{"num_hidden_layers": 18, "hidden_size": 384, "num_attention_heads": 12, "norm_place": "pre", "norm_eps": 1e-06, "qk_norm": false, "bias": "none", "init_std_qkv": 0.0301, "optimizer": "adam_atan2", "beta2": 0.95, "weight_decay": 0.23, "final_lr_fraction": 0.05, "doc_mask": true, "train_tokens": 676400000, "dataset": "wikipedia_en"}
MLP neurons of a small language model. Each row is named by its layer, matrix (down: output weights) and neuron, and shows model dimensions 16-111. Each number is 50 + 15 x the weight over its row's rms, rounded and kept within 0 to 99.
A block is one neuron, or neurons of one layer that tend to fire together. After each block is what it responds to, as a language model described it from the Wikipedia text at the highest values.

L14.down170:43 43 82 53 69 58 37 57 71 53 32 44 39 44 52 52 54 59 36 74 37 43 42 58 57 24 41 77 47 54 63 53 49 23 54 55 61 64 54 73 49 42 16 38 53 74 56 38 48 31 42 65 68 12 37 56 64 21 44 29 43 67 62 48 47 59 59 33 56 43 55 68 43 36 27 44 50 13 35 64 63 61 46 38 29 19 35 52 71 56 63 31 58 66 47 35
L14.down541:75 55 33 55 48 53 65 34 51 78 13 50 52 29 49 46 64 87 39 51 58 43 42 57 59 20 30 26 26 43 57 58 56 70 67 06 40 39 41 82 45 42 34 63 53 44 47 81 71 52 42 83 56 65 44 28 52 54 36 00 29 25 43 49 48 58 79 37 51 71 55 59 56 33 73 50 35 66 39 38 57 68 62 46 55 55 49 49 52 62 54 69 62 37 48 55
L14.down718:42 69 37 39 63 39 78 42 60 45 15 36 58 29 57 64 48 57 35 49 83 36 40 62 75 54 34 92 49 36 75 56 27 39 25 62 56 55 65 38 70 22 45 49 58 38 67 40 46 65 45 57 53 47 45 18 55 78 68 34 24 44 34 52 29 28 82 55 73 43 59 70 50 47 55 36 48 47 38 15 57 60 43 41 42 60 56 27 40 50 44 58 84 65 32 58
L14.down814:78 44 49 41 76 48 56 38 63 70 43 26 44 50 27 51 35 51 21 51 52 47 59 40 37 64 58 54 57 31 66 58 44 43 40 22 36 42 54 46 26 53 78 32 80 40 59 68 47 35 72 51 55 78 48 26 38 49 71 44 67 50 52 43 42 41 28 52 07 38 57 46 70 61 63 42 29 66 65 25 49 55 41 18 66 42 47 55 45 50 31 35 46 36 50 57
L14.down1023:36 34 49 66 38 49 50 58 58 32 54 24 50 48 57 73 93 52 44 25 41 37 40 30 69 32 62 42 28 63 41 66 43 64 82 54 32 69 52 42 56 46 50 48 58 71 59 46 80 55 59 50 58 63 53 59 55 44 20 44 55 13 42 25 44 83 46 36 35 73 70 60 48 65 72 59 18 53 36 50 43 54 39 52 36 47 50 40 53 49 36 54 44 32 69 25
L14.down1061:62 59 55 60 46 38 41 35 48 53 52 28 49 45 36 39 79 65 53 48 22 67 53 43 60 45 54 62 69 24 18 39 42 65 55 33 49 62 69 42 41 40 53 44 39 30 30 49 56 39 14 38 16 68 64 55 63 68 39 37 43 52 46 55 42 61 66 21 61 49 53 64 62 48 61 67 25 42 25 46 56 31 34 53 33 44 70 45 46 74 62 63 57 56 40 70
L14.down1066:76 64 51 50 49 40 39 57 16 28 34 36 63 61 48 60 49 54 78 52 45 60 30 45 46 39 53 53 47 80 76 65 28 60 60 74 37 53 75 58 63 54 39 64 58 47 42 37 43 51 43 60 28 25 37 36 50 60 51 28 38 49 43 75 44 61 56 53 49 46 35 45 41 33 89 34 60 49 79 61 62 61 44 53 42 28 56 40 77 25 27 30 49 55 29 47
L14.down1139:53 53 75 51 36 26 36 52 32 28 50 29 37 39 60 54 45 55 73 39 60 64 41 61 58 47 58 43 67 61 78 74 43 37 79 53 44 47 46 45 37 64 46 41 65 52 44 64 36 37 67 31 18 43 32 61 28 12 47 30 61 80 34 56 54 41 48 87 56 70 44 47 52 37 75 60 20 31 36 73 34 64 37 47 70 48 68 44 71 52 64 62 59 63 66 52
Word-final plural suffixes

L10.down688:65 48 50 49 42 44 50 38 61 59 66 37 23 52 43 39 54 46 42 45 33 72 45 47 57 52 56 62 74 24 45 11 63 59 72 23 47 71 49 36 52 42 45 37 30 34 68 59 40 51 54 53 31 99 48 36 54 40 53 40 30 48 46 60 65 69 63 53 33 37 46 84 75 47 70 35 51 60 38 47 57 78 45 13 54 89 65 56 56 42 37 49 43 57 35 41
Mid-word verb stems

L10.down679:49 72 44 73 69 73 34 42 57 51 62 51 44 54 72 20 62 88 49 41 43 58 64 27 55 68 78 40 47 53 63 55 26 46 56 71 50 72 58 65 38 60 48 57 52 49 18 64 51 45 53 49 70 52 62 77 47 90 64 56 70 59 42 49 91 21 73 57 19 59 60 33 36 45 41 43 73 40 49 46 35 44 61 38 35 41 51 64 62 43 45 39 61 62 50 67
Final piece of split names

L3.down124:82 42 32 40 61 45 39 76 43 58 46 57 50 46 57 32 28 64 65 50 46 47 45 54 66 86 51 61 45 68 52 65 41 49 60 51 50 67 47 48 55 46 46 51 39 35 37 56 31 54 37 64 51 35 30 45 43 45 40 58 56 49 32 47 70 65 40 36 55 60 59 28 48 32 60 38 46 53 43 59 32 31 64 46 14 57 47 41 52 42 59 52 44 42 66 23
L3.down138:42 67 45 67 32 49 48 35 41 38 51 66 47 33 49 51 96 48 61 75 12 36 28 73 77 53 70 45 45 30 41 36 43 41 47 53 31 66 42 48 54 22 49 40 62 51 56 53 57 53 68 46 43 52 58 50 56 44 56 58 62 32 70 43 34 56 57 48 24 74 56 69 46 40 64 44 54 46 78 43 62 55 55 51 56 54 40 29 37 60 42 64 39 61 44 71
L3.down245:55 34 38 64 48 22 40 41 90 50 48 65 37 43 64 73 52 69 44 53 49 39 41 59 49 47 51 35 54 34 61 43 52 47 47 30 28 46 44 07 63 17 45 59 51 32 36 63 87 67 70 54 55 53 60 65 70 34 54 57 63 30 23 21 38 46 41 57 36 38 52 35 41 52 36 55 67 25 54 39 55 71 55 61 67 47 93 34 53 46 76 40 39 46 52 48
L3.down297:56 65 60 40 72 65 67 38 28 56 53 45 59 33 53 58 32 45 61 68 27 24 73 56 54 38 53 55 47 15 70 00 30 81 54 37 56 65 46 35 26 50 29 61 40 50 48 53 51 55 54 70 74 61 59 39 24 53 35 50 39 39 47 25 65 13 26 73 44 33 39 61 57 29 70 50 67 52 51 71 47 51 40 44 50 66 49 38 41 51 12 59 52 62 48 46
L3.down384:19 55 62 53 46 48 42 43 35 64 41 63 35 40 49 46 42 26 59 35 47 25 38 58 54 37 63 51 37 14 47 56 54 39 69 58 42 65 56 22 48 37 49 29 44 24 63 44 49 82 52 43 27 75 68 68 51 41 32 67 37 60 39 29 31 45 46 52 39 38 37 54 65 50 32 86 48 46 38 39 45 67 33 51 33 77 71 50 54 72 63 70 43 62 32 78
L3.down516:36 35 45 55 55 70 63 62 87 73 66 64 48 26 38 42 36 77 52 49 65 65 68 50 61 38 42 48 36 17 46 29 28 30 41 56 54 64 31 36 24 56 67 56 55 42 52 70 61 41 53 53 63 45 42 48 77 48 64 56 40 29 44 50 54 42 12 52 78 25 42 65 52 50 49 52 46 43 53 58 26 95 78 41 46 23 43 15 54 38 44 86 59 54 48 39
L3.down787:66 63 24 73 53 48 62 54 43 49 43 53 57 40 30 44 41 52 43 78 56 52 41 61 35 53 52 69 50 28 55 26 61 59 55 54 67 21 55 29 46 44 48 48 26 52 25 62 68 36 62 51 50 16 40 46 50 54 50 47 69 40 38 34 52 40 46 33 42 42 55 47 52 62 48 69 46 44 54 65 47 39 76 52 47 87 48 55 44 70 49 52 32 75 55 53
L3.down1088:63 58 68 38 43 79 48 56 47 48 50 30 48 29 58 73 35 60 59 65 46 50 41 51 60 39 62 62 60 18 59 51 66 33 92 48 63 28 50 33 15 55 47 62 74 36 41 76 43 44 51 40 43 37 56 17 46 68 50 60 58 44 65 28 45 45 61 47 48 41 49 69 58 42 44 57 31 18 78 47 69 56 60 57 21 51 56 50 56 25 43 61 68 42 52 38
Infobox field labels, "however"

L14.down100:36 61 31 40 55 55 61 65 48 36 68 59 54 64 45 46 62 62 37 43 48 41 64 41 60 73 58 45 65 60 43 37 36 32 77 31 68 28 35 73 27 42 63 43 57 74 48 59 46 33 44 49 61 51 57 40 68 67 67 77 61 92 62 66 34 72 61 50 42 43 33 58 23 45 63 38 42 54 39 44 34 51 28 58 87 49 44 50 45 51 53 23 28 55 29 44
L14.down161:42 45 54 08 36 46 50 65 31 33 65 46 65 53 70 43 29 62 68 35 68 75 53 65 40 35 45 61 52 46 45 52 58 22 61 51 52 68 66 81 30 49 47 50 27 44 54 48 58 75 67 46 63 61 65 57 53 79 48 77 72 61 65 66 63 55 54 41 44 23 38 73 60 23 34 56 64 65 75 65 54 42 13 55 41 66 50 61 77 39 39 32 45 64 46 35
L14.down224:59 60 33 28 54 65 55 33 48 42 76 52 64 20 45 42 52 47 59 64 49 66 77 44 43 62 43 58 69 71 11 49 51 49 72 45 74 87 46 37 47 45 38 59 91 77 42 40 25 48 33 62 30 63 51 54 61 44 54 70 30 42 48 65 60 45 62 47 49 40 32 54 40 16 45 51 55 42 54 63 60 70 66 72 56 59 51 46 60 33 46 24 29 74 31 53
L14.down459:25 50 46 45 60 67 60 35 38 43 65 58 48 51 63 65 41 53 16 75 53 33 58 25 25 56 70 62 66 22 47 41 67 53 52 62 53 90 37 33 43 43 56 37 56 26 50 48 50 41 40 82 55 66 52 33 43 49 47 99 57 31 48 50 31 38 30 69 79 20 17 34 73 53 22 57 57 49 54 56 31 41 45 62 33 40 33 52 43 56 53 43 44 71 38 28
L14.down696:38 70 37 80 59 40 56 55 72 49 74 44 50 45 50 61 46 42 42 56 42 58 35 40 34 67 69 43 45 56 48 70 44 48 44 50 42 44 55 54 68 38 21 46 49 53 14 61 68 50 70 51 58 62 53 38 63 53 41 83 27 57 47 56 56 55 46 60 38 48 55 39 43 65 48 50 32 48 59 42 43 66 39 62 56 31 26 42 53 53 52 57 46 44 29 73
L14.down885:22 61 56 49 47 55 43 70 46 51 66 42 59 67 58 61 56 48 09 54 58 50 50 45 44 50 33 57 59 40 50 56 51 49 53 14 57 63 40 42 65 54 49 68 40 72 37 45 57 57 68 54 54 36 53 74 54 31 68 78 47 49 68 24 74 60 38 47 57 45 37 52 69 35 53 29 24 43 73 37 72 74 33 60 42 41 64 36 23 16 31 54 59 60 56 65
L14.down910:35 72 38 51 74 51 23 45 34 45 55 47 84 57 49 41 59 46 57 17 70 52 43 53 58 58 28 38 26 30 67 53 61 61 52 50 48 25 58 74 38 24 31 44 35 55 59 58 59 60 60 69 41 35 45 71 75 30 46 61 38 35 36 53 47 21 40 42 50 33 58 45 51 44 33 59 39 56 56 22 66 50 29 65 37 44 51 42 50 40 35 45 55 55 59 47
L14.down937:55 64 43 44 48 48 36 48 60 72 79 53 77 64 51 68 44 80 49 34 42 40 73 43 43 57 48 33 38 00 46 47 57 61 64 55 70 43 62 65 60 54 19 64 45 70 39 41 79 63 56 41 48 54 70 67 56 65 34 88 22 47 45 49 62 73 47 38 49 61 37 49 52 32 58 71 40 49 45 70 42 43 47 67 88 57 59 55 29 64 57 18 49 69 55 83
First-name ending before surname

L3.down231:20 47 34 56 50 65 54 42 60 66 48 52 46 47 65 56 58 59 62 31 51 58 61 72 60 36 67 35 51 99 32 30 33 30 63 47 69 57 60 50 28 44 27 73 44 60 57 41 32 52 36 28 35 46 42 40 57 37 35 00 70 46 47 50 43 63 46 52 58 29 41 39 62 40 49 61 31 51 66 55 50 42 57 51 40 56 65 41 64 53 28 56 33 60 32 61
L3.down410:69 44 36 52 46 51 45 53 59 64 39 31 66 41 78 19 24 70 30 38 47 50 50 73 45 48 63 52 27 64 46 57 39 80 56 69 31 46 51 39 77 48 60 60 58 67 68 55 42 61 58 37 57 56 56 46 39 28 71 79 56 43 49 41 51 51 29 51 40 55 51 42 55 60 80 34 86 57 51 43 50 44 66 69 39 63 51 48 57 47 37 60 60 70 44 36
L3.down434:53 34 22 50 51 73 53 52 57 48 51 68 44 66 60 67 52 59 27 60 53 43 57 64 42 58 70 63 99 66 62 60 37 52 65 57 51 32 55 42 59 41 31 38 46 36 35 47 38 56 57 20 56 21 70 49 28 57 71 58 41 52 70 66 70 57 56 50 20 58 41 42 34 51 46 50 60 50 47 69 48 41 55 42 69 45 62 43 74 48 63 37 82 30 64 61
L3.down540:43 45 31 42 39 63 50 43 64 25 47 51 12 67 31 21 65 70 57 46 69 59 46 73 59 58 27 27 54 11 35 55 19 84 49 40 54 47 70 60 67 33 24 60 76 38 71 39 37 74 43 42 71 42 62 65 78 31 34 72 52 37 82 56 47 38 62 42 75 45 72 13 44 44 56 40 59 63 44 43 38 47 60 50 62 45 50 35 56 65 44 55 56 72 35 47
L3.down699:47 51 62 53 26 43 56 70 32 62 44 28 58 67 79 39 55 79 46 41 50 53 39 18 66 31 46 52 30 46 45 39 38 31 44 81 43 25 34 38 52 61 69 58 59 50 66 47 56 66 46 58 65 69 44 22 55 64 57 76 51 43 57 71 43 55 49 51 53 64 39 69 75 35 47 75 81 59 62 44 29 38 45 60 46 55 32 50 35 28 50 47 52 56 62 56
L3.down771:30 61 32 53 51 51 39 30 16 70 22 56 79 67 52 70 57 69 46 50 44 53 59 63 47 40 55 65 24 19 50 46 71 28 76 41 64 41 56 60 35 24 50 52 57 32 36 47 50 32 73 39 49 41 50 41 57 77 58 61 69 61 53 46 69 39 49 40 45 53 42 52 27 49 47 85 55 34 42 72 34 28 55 58 36 47 69 59 46 36 57 44 48 64 53 51
L3.down969:41 38 38 48 32 36 56 53 27 39 45 80 36 43 26 15 63 64 62 59 42 57 57 40 39 52 47 46 45 24 28 52 11 72 44 40 06 67 57 36 72 26 37 65 65 88 50 61 78 31 44 63 46 39 57 56 94 47 36 44 48 27 59 51 33 43 92 26 51 48 68 45 58 50 64 70 62 45 44 39 43 57 45 52 73 54 53 52 58 34 70 29 55 28 62 51
L3.down1084:28 28 47 63 68 70 09 78 37 54 56 52 62 47 57 50 50 65 56 38 44 41 38 36 57 53 25 58 30 35 59 51 24 47 51 56 33 46 49 46 60 45 33 37 69 49 61 47 37 39 37 32 77 62 70 42 39 39 60 29 49 90 17 40 44 72 39 46 23 48 68 39 39 72 62 65 69 76 56 18 81 51 39 59 62 42 59 35 71 68 76 36 61 38 40 35
Punctuation after names and initials

L3.down23:33 52 65 56 42 45 27 56 14 52 54 60 99 55 66 67 70 51 43 38 64 43 72 53 35 66 62 54 44 83 31 23 44 52 46 47 39 44 57 33 47 32 62 34 79 34 44 58 57 61 56 62 65 30 70 42 69 47 48 64 46 25 55 54 73 48 40 54 43 24 39 50 98 48 30 43 71 51 47 54 20 25 46 18 39 67 67 54 46 30 45 51 69 50 30 48
L3.down121:29 52 49 53 62 32 50 67 39 36 84 57 90 56 27 58 69 43 89 39 64 27 48 48 25 54 40 58 67 88 53 22 66 65 29 71 72 69 44 52 48 42 61 56 40 29 55 23 30 39 36 37 77 41 52 48 03 73 75 76 25 25 36 37 56 62 58 56 15 71 27 64 62 50 73 37 60 43 54 52 41 49 43 32 60 58 39 45 33 32 35 33 58 46 66 73
L3.down470:33 57 30 51 58 60 44 75 35 46 24 39 63 40 52 47 63 58 40 54 68 31 63 45 34 64 47 64 60 71 44 57 43 50 61 36 60 31 41 30 45 33 53 26 60 38 62 64 59 64 61 53 70 53 50 48 61 32 16 62 38 44 53 44 53 25 67 60 27 51 32 39 62 54 38 64 57 61 49 61 57 24 38 68 45 62 77 48 43 44 49 32 48 62 58 33
L3.down712:51 34 55 34 40 50 45 45 19 70 59 59 81 49 50 35 46 40 55 44 39 36 50 61 33 53 56 42 50 80 43 33 89 65 54 05 40 17 47 56 73 76 38 67 46 26 40 79 66 49 54 64 42 44 41 46 77 42 47 92 49 56 66 21 35 62 81 39 15 35 53 62 47 42 26 43 86 40 36 31 59 51 47 26 59 56 66 35 40 43 51 29 59 55 69 32
L3.down786:40 78 41 37 46 46 50 82 37 40 30 66 73 48 58 59 24 87 42 30 73 64 80 59 42 38 34 59 41 40 33 30 44 62 30 39 57 56 47 24 58 40 63 47 48 43 57 50 83 86 41 79 60 73 71 48 30 43 52 63 65 50 50 50 45 73 41 46 84 35 43 66 46 49 47 61 48 40 65 64 83 37 46 29 54 42 62 48 66 39 62 40 63 69 46 54
L3.down830:52 54 39 32 38 53 58 46 42 34 67 44 84 55 40 60 60 58 68 37 51 28 61 54 46 41 51 34 62 94 15 30 73 77 50 55 60 40 29 48 53 49 48 56 42 17 46 24 63 55 45 49 56 47 52 33 67 38 55 45 64 42 47 51 54 47 45 32 51 54 22 68 95 56 59 41 48 37 46 47 30 81 29 69 47 57 42 51 29 69 19 42 41 42 32 58
L3.down910:49 60 61 47 67 32 53 58 32 49 49 75 68 49 39 74 40 39 78 43 45 40 60 82 63 39 46 48 70 76 42 58 65 60 49 52 55 60 24 55 45 20 54 38 53 31 61 39 68 34 44 54 54 52 38 60 39 57 38 53 10 63 36 65 40 60 37 30 49 45 53 65 45 53 66 58 48 40 30 74 72 44 64 34 50 48 54 48 53 42 38 46 62 53 64 56
L3.down1119:21 58 27 44 75 67 69 33 30 57 71 36 82 54 52 45 53 53 63 72 39 14 66 46 19 53 42 35 28 84 26 43 67 60 64 75 80 34 40 43 46 51 70 55 76 37 82 34 54 66 41 60 36 47 47 61 35 19 70 54 54 34 37 34 52 35 69 52 16 38 46 21 86 45 35 17 54 35 37 61 50 71 46 52 14 68 53 15 64 57 31 64 40 56 47 59
End of names and parentheticals

L3.down167:38 63 36 58 46 61 35 44 44 63 49 51 60 56 66 69 66 73 33 48 53 58 46 72 66 47 59 41 55 10 32 52 74 26 62 52 64 35 42 49 15 31 45 74 84 56 47 40 50 37 78 42 56 55 60 46 68 60 52 66 66 52 48 63 67 45 33 28 35 57 57 51 27 49 41 78 42 38 47 43 42 42 57 49 43 32 65 49 36 29 60 45 52 58 43 52
L3.down248:48 58 39 70 53 65 51 45 41 70 70 41 60 60 64 85 51 70 47 53 43 48 60 64 56 51 60 40 45 24 30 47 52 35 58 46 44 43 55 50 15 58 49 66 62 61 40 48 39 47 51 38 75 31 51 44 66 52 51 49 70 55 40 49 60 46 46 44 46 64 51 57 37 39 64 59 43 41 40 53 39 24 61 47 67 29 60 70 55 43 80 64 56 68 57 36
L3.down310:68 56 41 58 63 48 48 40 40 65 42 44 47 42 57 52 79 42 53 59 19 69 67 66 74 42 62 58 29 24 27 58 70 10 67 48 48 43 66 45 50 18 83 59 69 49 58 49 54 53 39 26 44 25 51 49 34 61 61 60 74 38 32 46 57 33 27 21 39 74 71 56 24 63 35 79 60 21 43 67 19 27 52 45 49 53 77 50 39 43 64 43 66 87 58 45
L3.down548:51 63 59 48 41 63 39 52 16 67 53 54 93 61 69 72 56 52 56 47 38 49 56 58 64 48 64 52 18 28 50 55 48 28 84 55 63 44 53 52 11 32 62 74 75 44 52 39 45 64 78 43 58 35 62 32 64 60 52 54 75 54 58 43 52 56 62 51 41 57 40 50 41 29 48 59 35 45 52 64 23 20 62 40 53 56 68 63 52 44 60 52 58 71 47 39
L3.down610:74 61 35 43 36 52 48 17 25 71 39 71 55 36 52 55 57 40 48 66 36 40 36 59 54 51 54 71 48 29 42 61 57 39 55 51 43 36 61 71 32 45 82 58 55 44 31 66 44 65 57 22 66 21 50 47 69 59 71 24 78 52 39 37 40 40 41 60 40 59 65 30 55 66 52 62 59 18 54 59 44 35 73 63 45 61 55 58 32 34 71 51 62 69 59 29
L3.down709:45 54 19 75 47 50 20 58 32 57 59 58 57 55 75 83 72 56 48 54 47 54 56 66 57 42 70 59 43 37 56 39 36 32 73 41 61 34 50 44 39 28 56 60 67 35 39 42 48 42 66 40 58 36 70 39 53 67 60 55 69 44 30 54 68 47 46 26 48 74 35 36 25 46 55 59 62 45 50 76 22 14 48 47 39 25 60 58 43 32 62 51 46 70 54 49
L3.down862:53 53 38 54 53 70 45 38 26 52 64 62 77 56 61 81 56 61 52 40 29 58 57 63 60 36 55 47 45 00 54 39 66 23 60 37 59 34 59 52 33 39 68 72 79 51 55 48 70 52 75 40 37 40 52 30 64 55 61 60 70 48 61 48 63 43 61 53 40 52 40 33 50 44 43 74 50 30 41 63 30 36 49 60 50 46 58 73 56 54 59 56 59 53 44 51
L3.down990:58 64 41 62 46 57 34 41 36 50 74 44 55 68 59 79 51 60 54 59 45 63 36 66 63 48 48 58 32 16 45 43 36 36 72 45 63 43 46 54 19 45 67 67 79 65 64 49 57 45 57 31 49 46 62 41 61 73 52 64 58 39 57 45 57 53 47 54 37 65 39 46 34 34 62 79 50 38 29 45 47 22 61 51 47 46 57 71 52 39 68 59 57 59 50 46
Mid-word name fragments